python train.py --n_layer=10 --n_head=6 --n_kv_head=1 --positions="rope" --attn_scale=0.177 --tie_embeddings=true --init_std_up=0.0217 --init_std_down=0.00485 --beta1=0.95 --weight_decay=0.065 --lr_head=0.0092 --decay_shape="linear" --final_lr_fraction=0.1
MLP neurons of a small language model. Each row is named by its layer, matrix (gate and up: input weights) and neuron, and shows model dimensions 32-159. Each number is 128 + 24 x the weight over its row's rms, rounded and kept within 0 to 255. Numbers have three digits each. A neuron's up and down rows have the sign that makes its largest values positive.
After each neuron's rows, "fires on" lists the tokens most often at its 100 highest values on Wikipedia text that the model never trained on.

L4.gate314:130120151134137128113131132105125103086123136192099126114122125132130129098127146148115127098138098085105113106097120161116143149161154110093120087111148084125113085107109110126153117189120075138145101144117138136118127127113160117097163126129190128111139052147106099174155150162148111092179197125143102112103130126097130141131102130111118136141130104134162112118149094127150119105143
L4.up314:142149143119125124087146132125089123131132109098133120126138115108153164100134113170115161108134135120118148064157166124112091111089130144113122146158151144164139103101141128138161098107093169138155151108098161150127115166175127128126147142117110123101133135122119148132151178122115129144092119131168141120092109143092128152140120118064108105127143155104084158162127141108121114153136
fires on: "and", "re", "ow", "te"

L4.gate365:162155126113132166124094136182164090096071117162128099138075122138093131130074113127113104149149116129141144103151137135171119154106170127110123110095124158178103137094066122130141100121086115088101131158125137128110128116131108109115133139146099113134134106155089117084103121142162133132136141092132135149149130118110141127155133152099112118133144098129150109150110112154089109178118
L4.up365:092169118143150180088096106137162125120148089136138118152154131096118110114103115158113154126111120138109112127131130129132143109123124124174092144162098115122120144161148124106141129077120121118108082153098118175118086125120086132150106109120114128145094151121128120146085120149176115133153189110118141090121141114068137148108169139133119114093154132145085070124145135154132127123130
fires on: "ore", "e", "ult", "amil", "ient", "ra"

L6.gate206:076153119157156121158170117110110097138115154141125091138140129134138174099134142155133088132136121129139168152126152149153093132171146102169122109122128098088082096175111121174088111128098121158123112127148081127110104140155132128108145161144136075104158157105164160130123158132135137100094196119077102087095133133138134128113140071093141071144167152098122132121108128130131118144138
L6.up206:110171096185146138120123110124112126115109190145119080114142123089125156124157127133124114144155091157167165099131177148156114134173150139166174143084109160099118105128103124160105150130122126156129141167142080127103128156125107139102147139138151077115131150114134156123106142087133128092110174108123132082118140114177116116123126104121130088123133136093112116136139154104118127144195
fires on: ".", "2.", ").", "4.", "s."

L3.gate276:155113139160142107106118138094110094089159129150103109145128168127116103121172126122090139079132114152142158142157155132143121134137118119132141118133158107161132117152157129091077120159110127146118132123090178123137084113127132106139082129122132115136124171096159112160140164151065158149168087090131147148134104088134185131117145149123113136123079142113088145121126135135154125131122
L3.up276:149138132120193132178131134115140104087140100101107114138105128112152129153087130136147116106137083099106085140150160122120149117159141102120141135158100100182149109120150142175139112125111096110125136081118160131182127109140133119117072112148114114096126104133142123090120177133084102154174133109154131109166144145157109119113141101154102124112128129111142152109118083146098157120156
fires on: "ington", "land", "ain", "it", "is", "way"

L3.gate707:104138170154148134102111126136114120130154113163121097122135166172100098117130172154125104085172078124122141076137143146092110117110102166089088122161128118130085104145142107151154129185110136138161113140132118159108116144158136134184111161130133109128128156124135180127147134116183145157115138117175119112118110148146171148145137114089127113139186088099151145130111132130134116085107
L3.up707:159133162125112165080150123091138138095101156150143159117113136145099123161103102188141112142106122139145095097098171146131099105097138139105143160109146120085123145120106111119160129128162123136158091121122046139132144108167125128112126132128140122102101090163117141086093123112133109115159130158122113126138148145111164112122088069151162179109112127139141114090132135092114116151120
fires on: "ed", "cted", "ly", "s", "ost"

L4.gate48:088127124095155097139117098160144155136138111148137131153130150107067117140132135100120167152123087141134064113098124177092130128093135149135141119148102128141144164145153134148130131119145110121128137130126113125143107130154144132165166086087127117112107066131143130133167142146152158105089118174126159146142131118145120123097085124114135085141099145152116109149182106133102118142058
L4.up48:105122161070108152115141128124157141086154114160160105134141185120138164134090070095096134155087116130123105122128108142091139155094150119166144156127135111157184140147159101144096097121117133165104157102106098131115114117129084160122156112120120099161117140135166117132143141131111133110103182140108123136096157123131133107090118143125128156150084136153129120136153104113111156153124
fires on: "ard", " list", "ross", ":", ".", "er"

L6.gate385:166153099147132086133138097164145114120153116124121145140096138189109104139141121083142109102150088143132179134151119104119183113087165102098177128112130138129137140129140105156123159118168104077087138126152122147147109139123117138112120093110083165088098179113137120105093115135100135117164124138098141123138113123106155155140164103107136130101121131120120073096101114126119123119163
L6.up385:123126081098170127141147105120134145125162126102143090152126130084070170104172148132144134121118127141158149154157116138192120114133171095107156135174145120116147113124123141101131144119134118078114134122113089126127144118119122177141148102131129130133126113134115199159137143131092115115118116129123167156110093115119111162092135137186149161153107132129132097169150183138154119127141
fires on: "ist", " r", " dist", "ens", " reg"

L4.gate184:112100124103116121089122141081120090130157137132131122170133119143098151146110136146108103123096132140100148167149113146170117117101156155144132095124141124108133129127090129115143141140150117173067129122175101134099098141163095118082119158128105126131109138101113072127119123121161139128102112104147123126152156118112128143146092096127160171112148166127137157160113129080114102107109
L4.up184:138117135116120137123109109128096136130143130154114124143132110132133115136134119133151106159109132137142149110191103133077078107179167127155142135112160148122136132113183141137160132087086142173173132165096132174155108142148126113133143165111103105117134155129097139166121145169165179145089132143165128147136149141143115148139141138107118125155156099140139161161146124089132110128132
fires on: "y", "ation", "ship", "ing", "hip", "ement"

L6.gate427:065172140153126097084125153134124135121117119125149136146111134130111119101109115162099110111104099146149124114112154141143129105157145088114119115132105125124123053159126135122154123127135127135110142168114084139135133140162105128111096131164101137102064152122112167133133140098152125113085153157079131136124146132154100127128119108118174112163096150093155101104111100141123197140153
L6.up427:106164124162136152120137148153134137134113131115145140123097123092115124111143114132107103119117111145179103116118158108163107103164142090153131129120112136146135067127127131131169140107146157141105165144140116125117146134140075128075090140169129133133052142131121160108101131068151116096101130147108116138127140124165096137117126112129171122121101151104143096122093110130114154154155
fires on: ".", "s.", "ia.", "ed.", "e.", "es."

L6.gate549:135080111133117096119136130126139117120120092180136126106154126100117088149124120154111128138113140110139178124155155158121141144147138083129115115142130104125109105136108131137153107123108120167091110107081152161109082129134141121096092169128135136139167134173122121141116129139136115149104114160086115110179143110113147101166083112101126133157115170147146140121160143155141098159135
L6.up549:096108141126104108110147137160138146155165162132114145074115122178083103082106101099108126097145159151129171168105102134130149086095117134131123114159153176130087133084107111121149114149147150145095111115115137151139130129159131114100119154127108106085139154150149180149116120129165093141110101156060140124106101111122139091098116181136119150123083133124120153151115106136090127142153
fires on: " or", ",", " about", " /", " -"

L3.gate126:097124137157122131120116146096109101099169163082157132138100143140123122130122128144080092142116131122143114182144148134130166105114100120116126131147110141094103114050087139137103131110156117129131133120105170137130135119162119150097087121150136183123125113091142118182162177105106106134088139096112162126107126109130143114084120156122146097172140105129141071138175142091181127153177
L3.up126:126103109122144102147130155114105122102146135145089142126143121097145138109151123150099129137164132143102130124132080123162130106097136156107129107080134140126108112095111153130104086137126110184137099110103101149112135104164130125091101081124132185130174123161132147113124106085125098153144152095104128148078103139128112137124081087127154178132123121129149141126114110174172156159162
fires on: "eth", "ass", "ann", "ts", "ick", "ely"

L4.gate562:136100096136108153175119106094120137140135089093083148128131075125105119116135151116145191100148132069101136136102139153165083103152133135099173104136126062163099146157114148135124168124102142086103124102099135145129109140143103126115098135147078094102122158095091118135115144147133115138108100138123120134117080167111137144109100129116150107150130126085143128095115099156097136110151
L4.up562:147126117149135168138077136128126156144152139113085146125141157115112144117126116131074129074123112101137087139103084136106154120105121152161117123158124129143144121116110121122129144119131151156122115168118133170151127126096148123080090100154115098087097104154107154169090123186135129149128139146136134118123141118107084134065074170118079137129088132102138124162148109165117131127137
fires on: "le", "re", "el", "ow", "ree", "ough"

L4.gate363:120080123127076151172120163115122119095157144116104141140116120151166089107114115134114097113159099092136160126093112171137128162113095096114152111147135150126115144125188150133142109175135117180122124109148122147120134139104128145122078125140110110146144119129108130094155138194141077109119134114113091113097124145086094113115127123143118122120153103137136115134080124137147181158159
L4.up363:112148119116099142167159127110126090134125119111134125146118109101161109156074119139128139129114149130123125155124104127182081175134167146103146121111113194150147139096122153160096121105146124155164113121154116158136141076114097168117133106092177134127144114119131153178118180125113162098167103122117151116109122159106084099125142156089148127114142131155148124129147145095159105114113
fires on: "en", "led", "ried", "ry", "ro"

L6.gate305:100153122127122135106074157155138124141132097088135141142122128118129137155127167136074123136144124124138103099115073153100141106130080130111152110126118089136130171133104144091127135132116104159124115129107124128130116108125106118165147142104097099127155113141106132140077141131118140099127106139101171149134116155141175151143115116152141074160102135100148147113144112134079173150097
L6.up305:110096115116123147110095147126130137117144125088119156145103127067104141144148128131121124144101151105091102062114113112131148101092119168127087151129122116132144111137186114138125114112120128146141132136123094101108092102111096138079154083148109123122129118122168099092126139102133078139148103103117117101147138140158170097131135123154110137099046104158163133145132115153113136147134
fires on: "k", ".", " of", " (born", " |", ":"

L3.gate218:142132130110115141096155161147100117127135095136144140118109133094137178147153128145124132131094135139147200083142084115129110136128155126107145137120145152108109139143104135098120116161069071111124146203138142081155147109200106127134123147151072096078144113089094131104146141127114112143108120134131114133126155082093128099146117132149125197138150156120147124132149160135126134114130
L3.up218:088188092164160141117102110087136083174142119147107128149172107158174124167145073150102138113115139148116113143136144137115132084123155192149107115112130131141104145145148088118111086135121094151114124123123117120126119152137137105117129109146144110139151132127158126180081162129132122080084154129094118082181150171135099159124124115138135135111125095160129110123147112096125141086139
fires on: "er", "ed", " of", "ant", "f"

L3.gate720:112155189165126144097135095138102132125110125136139122124110132129126158146099128155121104139154129157121155130128116130103133132101137163116116120119091159153139137131092129112142124147089145114154113156128141068141125100100149126096080118112126139111151133126138110126113137089163153126131109147136125063125123132104090137133163152138153111141079127156168154109137120087119162146135
L3.up720:105147173104180150139092133125073123079141124117145114145095111146143085130120124144116118111119139152108123147146140147150128106123132116137095126168173167109116149104114145095132098119171159121090156124153128101106126103114117128159137157134088143139103102122193113095096128105157074121081142086154143122105137142101163144128106089159162155065134158140133109144150104165116095133092
fires on: "ar", "ator", "at", "cc", "on", "ab"

L3.gate84:140170150132108076090082112149165105123101143141128150137097137109129148125121154138101169118120120150104163099158113120133151129111114143101086098120147132115127161153120174113138175156154145125129115151161108131118084140128155146150118147102130103132115138122180154119137168144110155098115108163143124043136144095126133116186202127116161112168154135140105081123114100100128139124114
L3.up84:161144131151094107147141129181139110106146132151139102102080120116145102110134154153139138144130131129103147112138118100132118113112147142118125091175163146148092136084130139113118126128101134152112121126138143125158144115124138124134188159139109121122161129171171122107089107125102139132110109145155147112100135097143130138124118155079104069138145166141144105121149108156142106140126
fires on: "f", "s", "m", " dem"

L3.gate310:086172158122126108101059161090118117113118111112142102119091098154118117156119115139117150142127116133127152119135103092101163098150165130141165116151149144157142176122106141114097104167098096133158076165117099154136102139193152120149095164135101112112133131139134152158168170167118102147122124137131140107103115147123121123101100121095123125159119152100145104145106135072135100116133
L3.up310:125126153107137108103069113097120116158156130142127101129151128120138095153129133146138166133119142089108142151163105146104087119126155137139130154108122140116146096088112118146127106177135084137080105155103141130147146135162112149177118141149157116159144095118127158145140150144145140131132152103151137093130116097130128086122101086078120112133109187143152150149123137132130113137107
fires on: "ed", "ion", "ar", "ional", "cted", "ile"

L6.gate438:065114106120169099126153165089110143158134116132141117135092128124122132086136099134102118148090115160154146150126123120128138114146141097131111095140164125147105084144119130114153113146161126084108129110133124121140143134151108121122088123171113131079088134159153156123129167121147124114120159171084122168114119120130108111127116117147135076122142130111159094106128084140107173147135
L6.up438:112112115124145149141165141136117165156167112111170136125093144113113140104144140134107122161110137159161126137139138140125103118150154110133099146132144121148147082123118118152180140150166160129127139142115120119118142148129093133126084099180117131129114121143140121120099120096165113095125102136118122142101104145139087088148119111136130087111139139132152084110135088111101144169096
fires on: "==", " ==", "."

L4.gate46:131127141159139154152130129164123102131115110112143104123156141145149117127135106113085146150113110108084085117117108143169107095144157073118128123132142096111132150147113112126156138140141110105153112159100137162107140160140111118127165163154077155152121122141119135115123107111160096128137111099124090148183092102115102127122094106165168122146145141099136114123134113146125125092160
L4.up46:100188115165155096129149119117143137123117089127110185095087133097096136095132128088126117123108149113097128117142137135096167073147149108100152112100132168187132130110154121149125159100115102122081090143120133155173112122184152121146147124129154125105111107105163129129134138126104109125106134118151149150119151087157143102107143125122110130123109139115136105138182117141065139100144
fires on: "art", "oin", " /", "ion", "ength", "hed"

L4.gate573:115129125139124149159122094120151123117131145105104109122133112098122115133161119135080115132097166097133154171172119087126143118151130125143111107141138132163143163170182135145127111134126103107090124172126115156146106103117120116141155110161120153138127097108191137104115108134101162074147126099140118106127107146100143122144127104111088092116125142116129144131178123147113172168160
L4.up573:134083100153108125135132129141168110135142174121129155130108138105123139102151092089131104139153161118116114121135139110169143086161137124111098158140143134118116097108134102175124123099174133173147098152147131125165128124106087125100133091124172099118083136136154140084081155104097125107120149133167093146147089090136131113103110151183142100154122116119122149142124133122120136115148
fires on: "adem", " with", " his", ":", " a"

L3.gate249:109138171154158110141151138114133103115100113146130097105117103156138108125115113200085097109107061123144148122127135161133105127128089127105097134172151103158123116148103136126112137169107136120166152132119116081118123109110136148136102082131154100119116130094128151178167127111158124095143134170116130160129089114126134135105156104114145144134086118130143156165131143155146133161144
L3.up249:126156146158147100148142135106124100085090111152148098104141103132135092133127146172085115118115101134132138120172149134130097107103110162100101149151135080147136098130088115114120152155115147117164166097109101090145151099140120151170129095147166114128110153101136125154145139112154118114127128142112128166131108129132147143094146097090128151111064124124125164166105169126135115153167
fires on: "ed", "r", "ated", " Total", "ained", "ored"

L4.gate62:147130111138162095124149142106127102124128097134112120179126141123145136110113093148141130068132103138099167181161094124186131134153146083136175111168143112127109128127142115114116141125098132133122139101114116177151145121163170135099129098127148108116138177093093151147125169153096118114115147157136127132119105101084124139108113105067146142170121101130126173124103131129113125123125
L4.up62:178152149164155080098113127106130114181155129139136110139118127106137135162165111108142111134125146144105104165110093151147115125151099151149151107153125126105131093178131120130139128113101115134130128075140102138143193106121141138097112100165135148125120106110099110117085131112101134068119137141105143143119082111154124158120112087091122138165118130113166126118129112114154123120165
fires on: "-", "w", "is", "h", " fin", "g"

L4.gate531:147115161141166129135192144092096141148132115138107121143101105192142122139143101106126152097128137139139117159104100139134182121128068123133091117143122076126154158170147113076134149135127107141116120114179127149121120181131139123070118105106083156127083116145143131136144124084083090108140113154105118151138138153138151111152094118133113124124124149112142098122129139162120085157069
L4.up531:164133134153123125116117145143100136118142134121155148119057084133127154140119106139116108107103141109089117124167156179116172143154148147111108159130141112143124132138115120169158120128079155141113131080166100100161109145125085136099119149174120149102109167101136148132136135142132118131083115109126128160121091127110111110153096119123127113101119133123120128133188129179095127129125
fires on: "is", "iz", " us", "et", "us", "and"

L6.gate691:152089141129084147128081108130124132080100089118080185163140119107126141124090110143161167128123115085140112136098133142104160122128069151114103130156095112145133153123138127126168110146093125136064131067175116161127123085146122114096127118187081148115085145112115095131166129111124131124088115156129132141113091161138118105117099147119111150149135078118129105107156136113113125115109
L6.up691:116065122119115156145107118118149129154185154105121122127114098138160129132121118107133120066117140111123157097110154091132125105143134107129130118134143068144123133095116123103111133108145080120157141075153102147113110121065108152171137100160100186118128125159155140152134135143122143128164173176114081176132125124108147114150068137120135115121177109133125133126089123134129154114128
fires on: "le", "ow", "el", "ey", "ly", "ers"

L4.gate249:094142103148162094069076113112128144147134095160094142097146183138171097118114098138093095152128119107111202182138130112125150115153118159141143116127172134128105103095096121115111117152170107126110110169130146130151101124146167134163128062140110147096146100135164123106073143138145138145104115089098129157135151163143123122151134109101135137131114119125129131111129129097120105155123
L4.up249:124147105088156152089127141108110121121121109107171177105133127112104094121152127109145099135110112121110136112118130131176173120194115156156174117119095124130129107139133152158092157158084140138142121141120151096135133096147139114106101134089147124099140137144158121107134150155124132114107121088137098124125126163118143127112092117090151098138053118131152140152101100149097150146102
fires on: " of", " ===", " to", "ent", "-"

L6.gate745:163101077097117109126114144109151137111166144122091108140132138149094093132120135088123129146130110102144116111124109127109099121158094095161155108126138166100100135113131127088106133099116130137141119159131129165148107123168142124094151149106113151099150158137108130137103123184111099144106093162177129129086147169133146124157134161145129103149107131129094116144137111127162120117146
L6.up745:151080106131123133144144128157157155148099093107114126144157157137091092144135149071156076151146109147151130127092113093126145107129113075111117118113137130040126123129102143137097097154144079109146110142158157096143143167170126103147102168122133148109136150113102128148116073120108149156135124129154123140166102085112137137119162164101140110204107155132129138150096129113129166141097
fires on: "\"", " |", ":", " as"

L4.gate642:110086085127101054077139079102119099134152106106110125175145128137103143113125119124093130132103094127123133129152119117125160112152159127157148129130173133107135121135108134125080084118139066121129111188126167119114099129141131151138120111135159135131129147093134106161114153117104126129124129144121115100108139118107124127138104122121183114119131115108131130138136132122130122108142
L4.up642:107121096148098099111157079133099157139150090132159113139135147127101145120124116101091114161124101110117142116133098131107125067131154123180133149127132175094115130117086152128109110112101076139161148169110154113119091122161122122119116127144136173136118139129121102150098133080112130129114123155139117067110135120124110116135127122132173130117123141111146106116100119121127125140121
fires on: "ment", "ation", "ion", "ction", "ility", "ement"

L6.gate332:139072151142115127081108116125156103091136097119111140143133132128083126145133080180087134157134079146119156149132142117120172146150103190152148115137118129135136140125111138167148119144096064133122159147122135125165107116104129108133151153118108086126139133152143116097100175122138095141133194135126135108140132160130149148136105128147149121124101098120107204142127093068096123121144
L6.up332:167129137148126131138112168120090079121160081079142132101173085122127166074115129102105184155125142165109120111122139123112101137135114106093137119143103142111130117114098135140146153080119089121097114173131121120141165102146133111126078133097139115147126131115109114123143124142096086083102170150135090109086129134129106118123095145124108106119111159099121108146105105149105226116129
fires on: "age", ":", " of", " |", " to", "g"

L6.gate365:115128110136201151141165164130159171151116121097127110156116111133119098151168146101199170127147100116156114108150127092107117138126099102140106115159124142076129093118176132106067091133150106099106122118122127201117122118129118156115113178089122140131131111121164157139155148148111104124116128141149131147127120129154168108148148116133123122163129155126101128138126146145151152115110
L6.up365:106141130145145159118152171153129134114151140129122153142133188135117114137119094144096095133135126138117135126114123162106139149115126079094110123120120110152157126114120142078131132151103153172090118174123087097067149123098121091184149126087154099121150147090103130144121154133116111162120116074126111120132101103139108145163117123169147113138080082158136175159141164147102145137099
fires on: " it", " him", " them", " |", ":"

L3.gate212:141131156104121144131112146160137152088140116129134133142134144113139130148147104142159103153091125136132132099126094126132150134111173145101110112141124126120119115058142143162151135111148102094142106114119115096132093124151090148172158170132125142104163145138172129111081146104078106194118105128094109161135143122111133108117140128151154127177156161125092111121143157109154159155115
L3.up212:127117146128119166124095107139101139097132140077083158108162107104140111135179094146158158117109159112172111137106133131124125121115144159123149113142151166133113150104155141145099111132115083100140109105065121141131052152123143140121153138142130133120165118121155138158148132157123116153101093149145088113140135108159100113136153135139140116128170154109081158110140119129153090129104
fires on: "er", "ack", "xt", "ollow", "ent", "ed"

L3.gate391:108128140091112161138088113083140090121109141108138127127113103107152117108081114116132092093106144128144140160138105115094124147151097138134185109111117086100092135151153140174121127186097143107120152128141105131140137157147104108133139141125155113129094148132104138114168075155116118107123118129117156142140082130148157097125116142097159141127132114095139129150116124103113143106106
L3.up391:138115136101136149150121117136111114141157147088126095126187127094147111109138138108096130124126111150159136165121129090106175124107123084134106127111113114112123110164119145109166093160159146106114119124093149116131130146132063114134160142152175164121104142135153140132142068093100166127083135090142146131088111092127127138146162160114113127131145155129161074119161168156147087144131
fires on: "t", " Comm", " comm", "ive", " ref"

L3.gate60:043127156093181136200130132132115140135092136101133137130111076121163125124120115157115129139111132125117116116120121132100131144144144130105147111135151099118091109114100157140113120203086139151150135138114120106110096095127117119173139157147152151087156131116124155147149108106128131139134105117158093139097072161112119141131119118085161140124138111109143151163162163128111118121159
L3.up60:148102117141122094147150129119133133130164107150173146113101100132091083139110168131076184144085145122143111173101094137110105110111133180159122133118135133122129141125128136132102164097134077133182117099098133180115154100137120154122149063165130131136138134133145115136121102157185129096138145107124128151188145113136137136115113093116104151107095134178109149117128107125138119143109
fires on: "ated", "er", "ain", "ed", "ar", "cted"

L4.gate27:149107100123118157136165180149151114128138138137133110152136097143177107137115105114145125139143095127150153139113130093153143129115113136158101126096113152139129098127173131088136145138126121163146146092135129138113127164109109106140134139130106095106115165088168132113129161141112109136083185146114121099100164090105166088112165069072142129142119134084147168124086130113139140132071
L4.up27:140099168141156146095134112149111120117140117195089088144127149098118115117116095181109118116131108125131100139118155103131143108096157136103130112115120155110132137080109142143136098117163112164136108116109132146148071179120143098157073145115091129132101118113149157115124143139144128163117145147127106134155116129152133177201129177138163133143163123146123132143157129153124110115100
fires on: "y", "ers", "oy", "el", "umb"

L4.gate641:100096135102185073110095101178155068160161118121107138126147107136092123107148145127112131106105102120109114151158115167148120115161130110134135091156153119103127146127116114130111123126148144146100163176123155159129145120126101108140135130153138134098125140154109126142140140134135148176135185123100126131141131114136146142105153097127119103103119143145137174116139138143164133121143
L4.up641:169117073124126170136145117111112074111088137110130145129165117121146094148142116114115163126136113141067146156148139150082111099150086072117159149107106124138141138112133120130133122084143114136137146128127149168124135189122141113141073162130152125150125161149164076098120122123092141124099121114138175151101108125116146133141123117161117106147111118165132152093085101133118123143103
fires on: " in", " of", ":"

L6.gate574:126092160146112132118134119165090154107104133124135107131105132156136120134107124167119122106148102091129146153123131087125172138098120147154140139098090144078128162148128123148097122131096160138163151125147142078131087121089126145070087120135109161134110163140188121163177179143110105156160099137129164119095103120151109100147112080152182125130121148145083138136108124146125093163143
L6.up574:098166175160138202110098125120119148147087081108168147149108123160099094173063123138156124109124138125093135148138134118112124118106144132122125116126171126126140118126129124130136158108125149140137138100166136100143137124118140140135123153097089145115151130172095129143160162118099104151096105171081138158149141155143167103122112084125167152165134127155128149098140142136101145168068
fires on: "at", "an", "n", "ar", "s", "t"

L3.gate758:114138115133146087096111173117114079136104128132106089147132126122151112154118115068113097110159092125164146136170126118119155135122133075170110144119151154140122145128114146141104096128075146077113152156155088092118143144150066159090147151091110135118123123124120139104135143151093114111095131114129135135109121124079083111136132101123166130136122146113101132126131126104127157126118
L3.up758:120142126109126104100129118108096101161108105103145078154099149083167115109134099136142115127130104154131107129111141138143115135148078126133136103132135090135153109155151131112085091180095179116130131121157112114120162113088152155117113139119171120102077102164109102150152117132130138071099098119106148106135125141133117112089132127098154116114136128144131106153136150128101123108140
fires on: "p", "h", "-", "t", "ro"

L6.gate72:071136097152155115111154168122118158170089133111156109143113138131112145152120108114098126146109116151138135127106156137155137146151157141135127116097108122113126089174133133113151144129149124155123137142118063110103157123145106138145081114140107115095131073150126158146110180094133097093167174125105124134140079121074127124133113101106151086128106140120120116086136100103110142149188
L6.up72:071135111130163105124134145135124142155116133115137097133107101121146140158118117147110094134140104151125136111095133164134115138120157152139114088090119087131103142175103134115130088139160138140116105132124079104112130126129103128128098133161092121060149101114121147123103160092152122091126194109106132131123102158100108132160124093081171110088119156103151092087133141121110136142142
fires on: ".", "5.", "er."

L4.gate454:132156139115155156120137106132133122121094112133109149118147079121128102132125099143121152119106105184096114164112137153154132148182106132157160115144127106150144108167139150132133109179132107109127161172139173146119134135096117120143145121138138126142099125126146113139171123113168123098145176124099114142091158107178125115132143146180137120075161135132103077144128134139101143112075
L4.up454:124122157106120116116123123122105140073093137157127128147114087127109099117117075146142118116125116161112153129135116217095091123109111130171108097133109156118153114164149144117121155131133105126122164155116108158117117146152132111101151139126127144138131120129130113194182100138140095089171176079167123159109131138105144156172123100134105180110143160127115105157163124126129148145110
fires on: "he", "it", " He", "pt", "per", "ce"

L3.gate294:106136128099126091126101156153153076128119172130154149156137140138094161100088128168064112131139147134142139078151116153131109144137135140144106111139132127101124116176124129152137129130111131121181152125123119112121145081149144131133153182122094124121127122114156163116153145138182153198136102118126128109104115159138129129115156148139126082096168125115145110141169143120105156101170
L3.up294:096133130109107146167182139124151161124104137146114144110135136104094168129134132133141151142092102127112141150088143124126100154128097168170176142143117128143119100137106153139145174103144116089205119153115137100146119142125104132146175159133085126150120123151112098138149128157169167084121117102130119118147128132130140110143107164172174123102141169146100109141127183161154125098104
fires on: "m", "ast", "ed", "s", ".", "aim"

L6.gate258:119087162106087109104123103130153105162132130143092136116107140150151127114120130120146096140134123138122151082110103134124153144094095131098139119159116138125142123117109147133126057131118105110136154131155154094137130167115163145135117135128109157147095110124136113116149119103137170131153144141130152097099137099123145115133155113112128074129118108103062101095142052141151142103152
L6.up258:138130126059140133133150127129113152135136087163187152132140111070124113097138128102111123141111134158089147086113172136144111120174120130135125133145135121169118111126105132129156150076095126106118147096135105128136128110143118118127190141136124134124102064171164113075129108111117122131093135103122136165105137142114140117140130099143136148094128180134130140109073119145130165113086
fires on: "f", "s", "z", "\""

L6.gate464:075122142130168129102108109121088076112144157126165153145122087135153154130157119140114126170108101169138128156175170137120142129145146101153099118144115130138102099126107130120133137166185112108124139125094098079087128077122129134130119150141155158118128116126165166136107137163156115153167110121138106150162123151090129094148127096146133135116128126136127142123154114103114117121112
L6.up464:115133153077128148093140182145119158101151112156130132133146099101121167123130086115062144143086132177106167102108151119177115155152151139142156124114109068139099128147160112184126138120131117088102140102162122116096103113166127101134116124123150121127130137136160088108127093089140132079101123092156100108167088159154132150170133109099135152088140148129121134130102175192125140125138
fires on: ".", "===", "t", "fer", "ed.", ";"

L4.gate745:154078122125107106138132129135148100148126115111163138155109159123154115114127157134172106137110148134115110103149120155144130148183135149126142138155103113138137142144124135136134087142117123075143117134124090092109114147047106138123144130142157148126104147145131094144115123186124069109125130079119148147096112109102079143114096137158127146132133155103129138115117136093138143135086
L4.up745:149117086096124087135142130147141104141086139138158095123147128089133097131107134161107112113160106141092151134140107105142078123126110099137150147163145111087093114157137123133120120125115114137132127159135122078125164133123146145143107108099090132163092157163099102114125121149114149119127106115166166123118134070123121116162127143107128125118162123132111120099126136123159167144122
fires on: "wo", "b", "ro", "lo", "-b"

L6.gate331:081140094132193072128103137113142102158094120118109132103149136168123156132083110103131116154131137131134173144101144144128133110175129113109140104146134098111083129161114142114123105112118068137130135127110153134111152115148123108141099143181049136106154136141153111129111172100109131150095154097111086129151114112091115112102125091100154136118115162138136135113161122140146153134127
L6.up331:147140116113114152146125153113131150162118106093127135076147144152110101125093112144151105147137147154109147074119143126109143110128094112110102162084118141099114146152112136113152096105151151115144161122110175139110146125150109118155086157157111139116125140144152087126117179135078116158111129078121107109125097107061099112123096106129120147123117106136118170121139144099105172130111
fires on: " of", ":", "ately", "ing"

L6.gate529:126106101111110146135085112141131137113128129163102134147124140140122074141135138153132152109154139098154126101100130119121151139126136082138138108125107098135129134148119153131125156137120111163116098112159097115151140085114104137141116127119083133127173136123135103120115149109145108100138127120103101119105160097117163159179135130108136120129167139139174108147125161165145146168119
L6.up529:115126100102129130124123087152124142095111163148117123103157152103143090107131150111140147129141169112157109171083139107149128154142159107118180135100104114136146131179142146096096161128111121166112132103165113091125192108130100138134124124112127126167140140145106111125100143104159144116138101104112117109110118098145149154150096122094119124138141132178141091153090149142141160159128
fires on: "ly", "er", "ific", "ro", "or", "ried"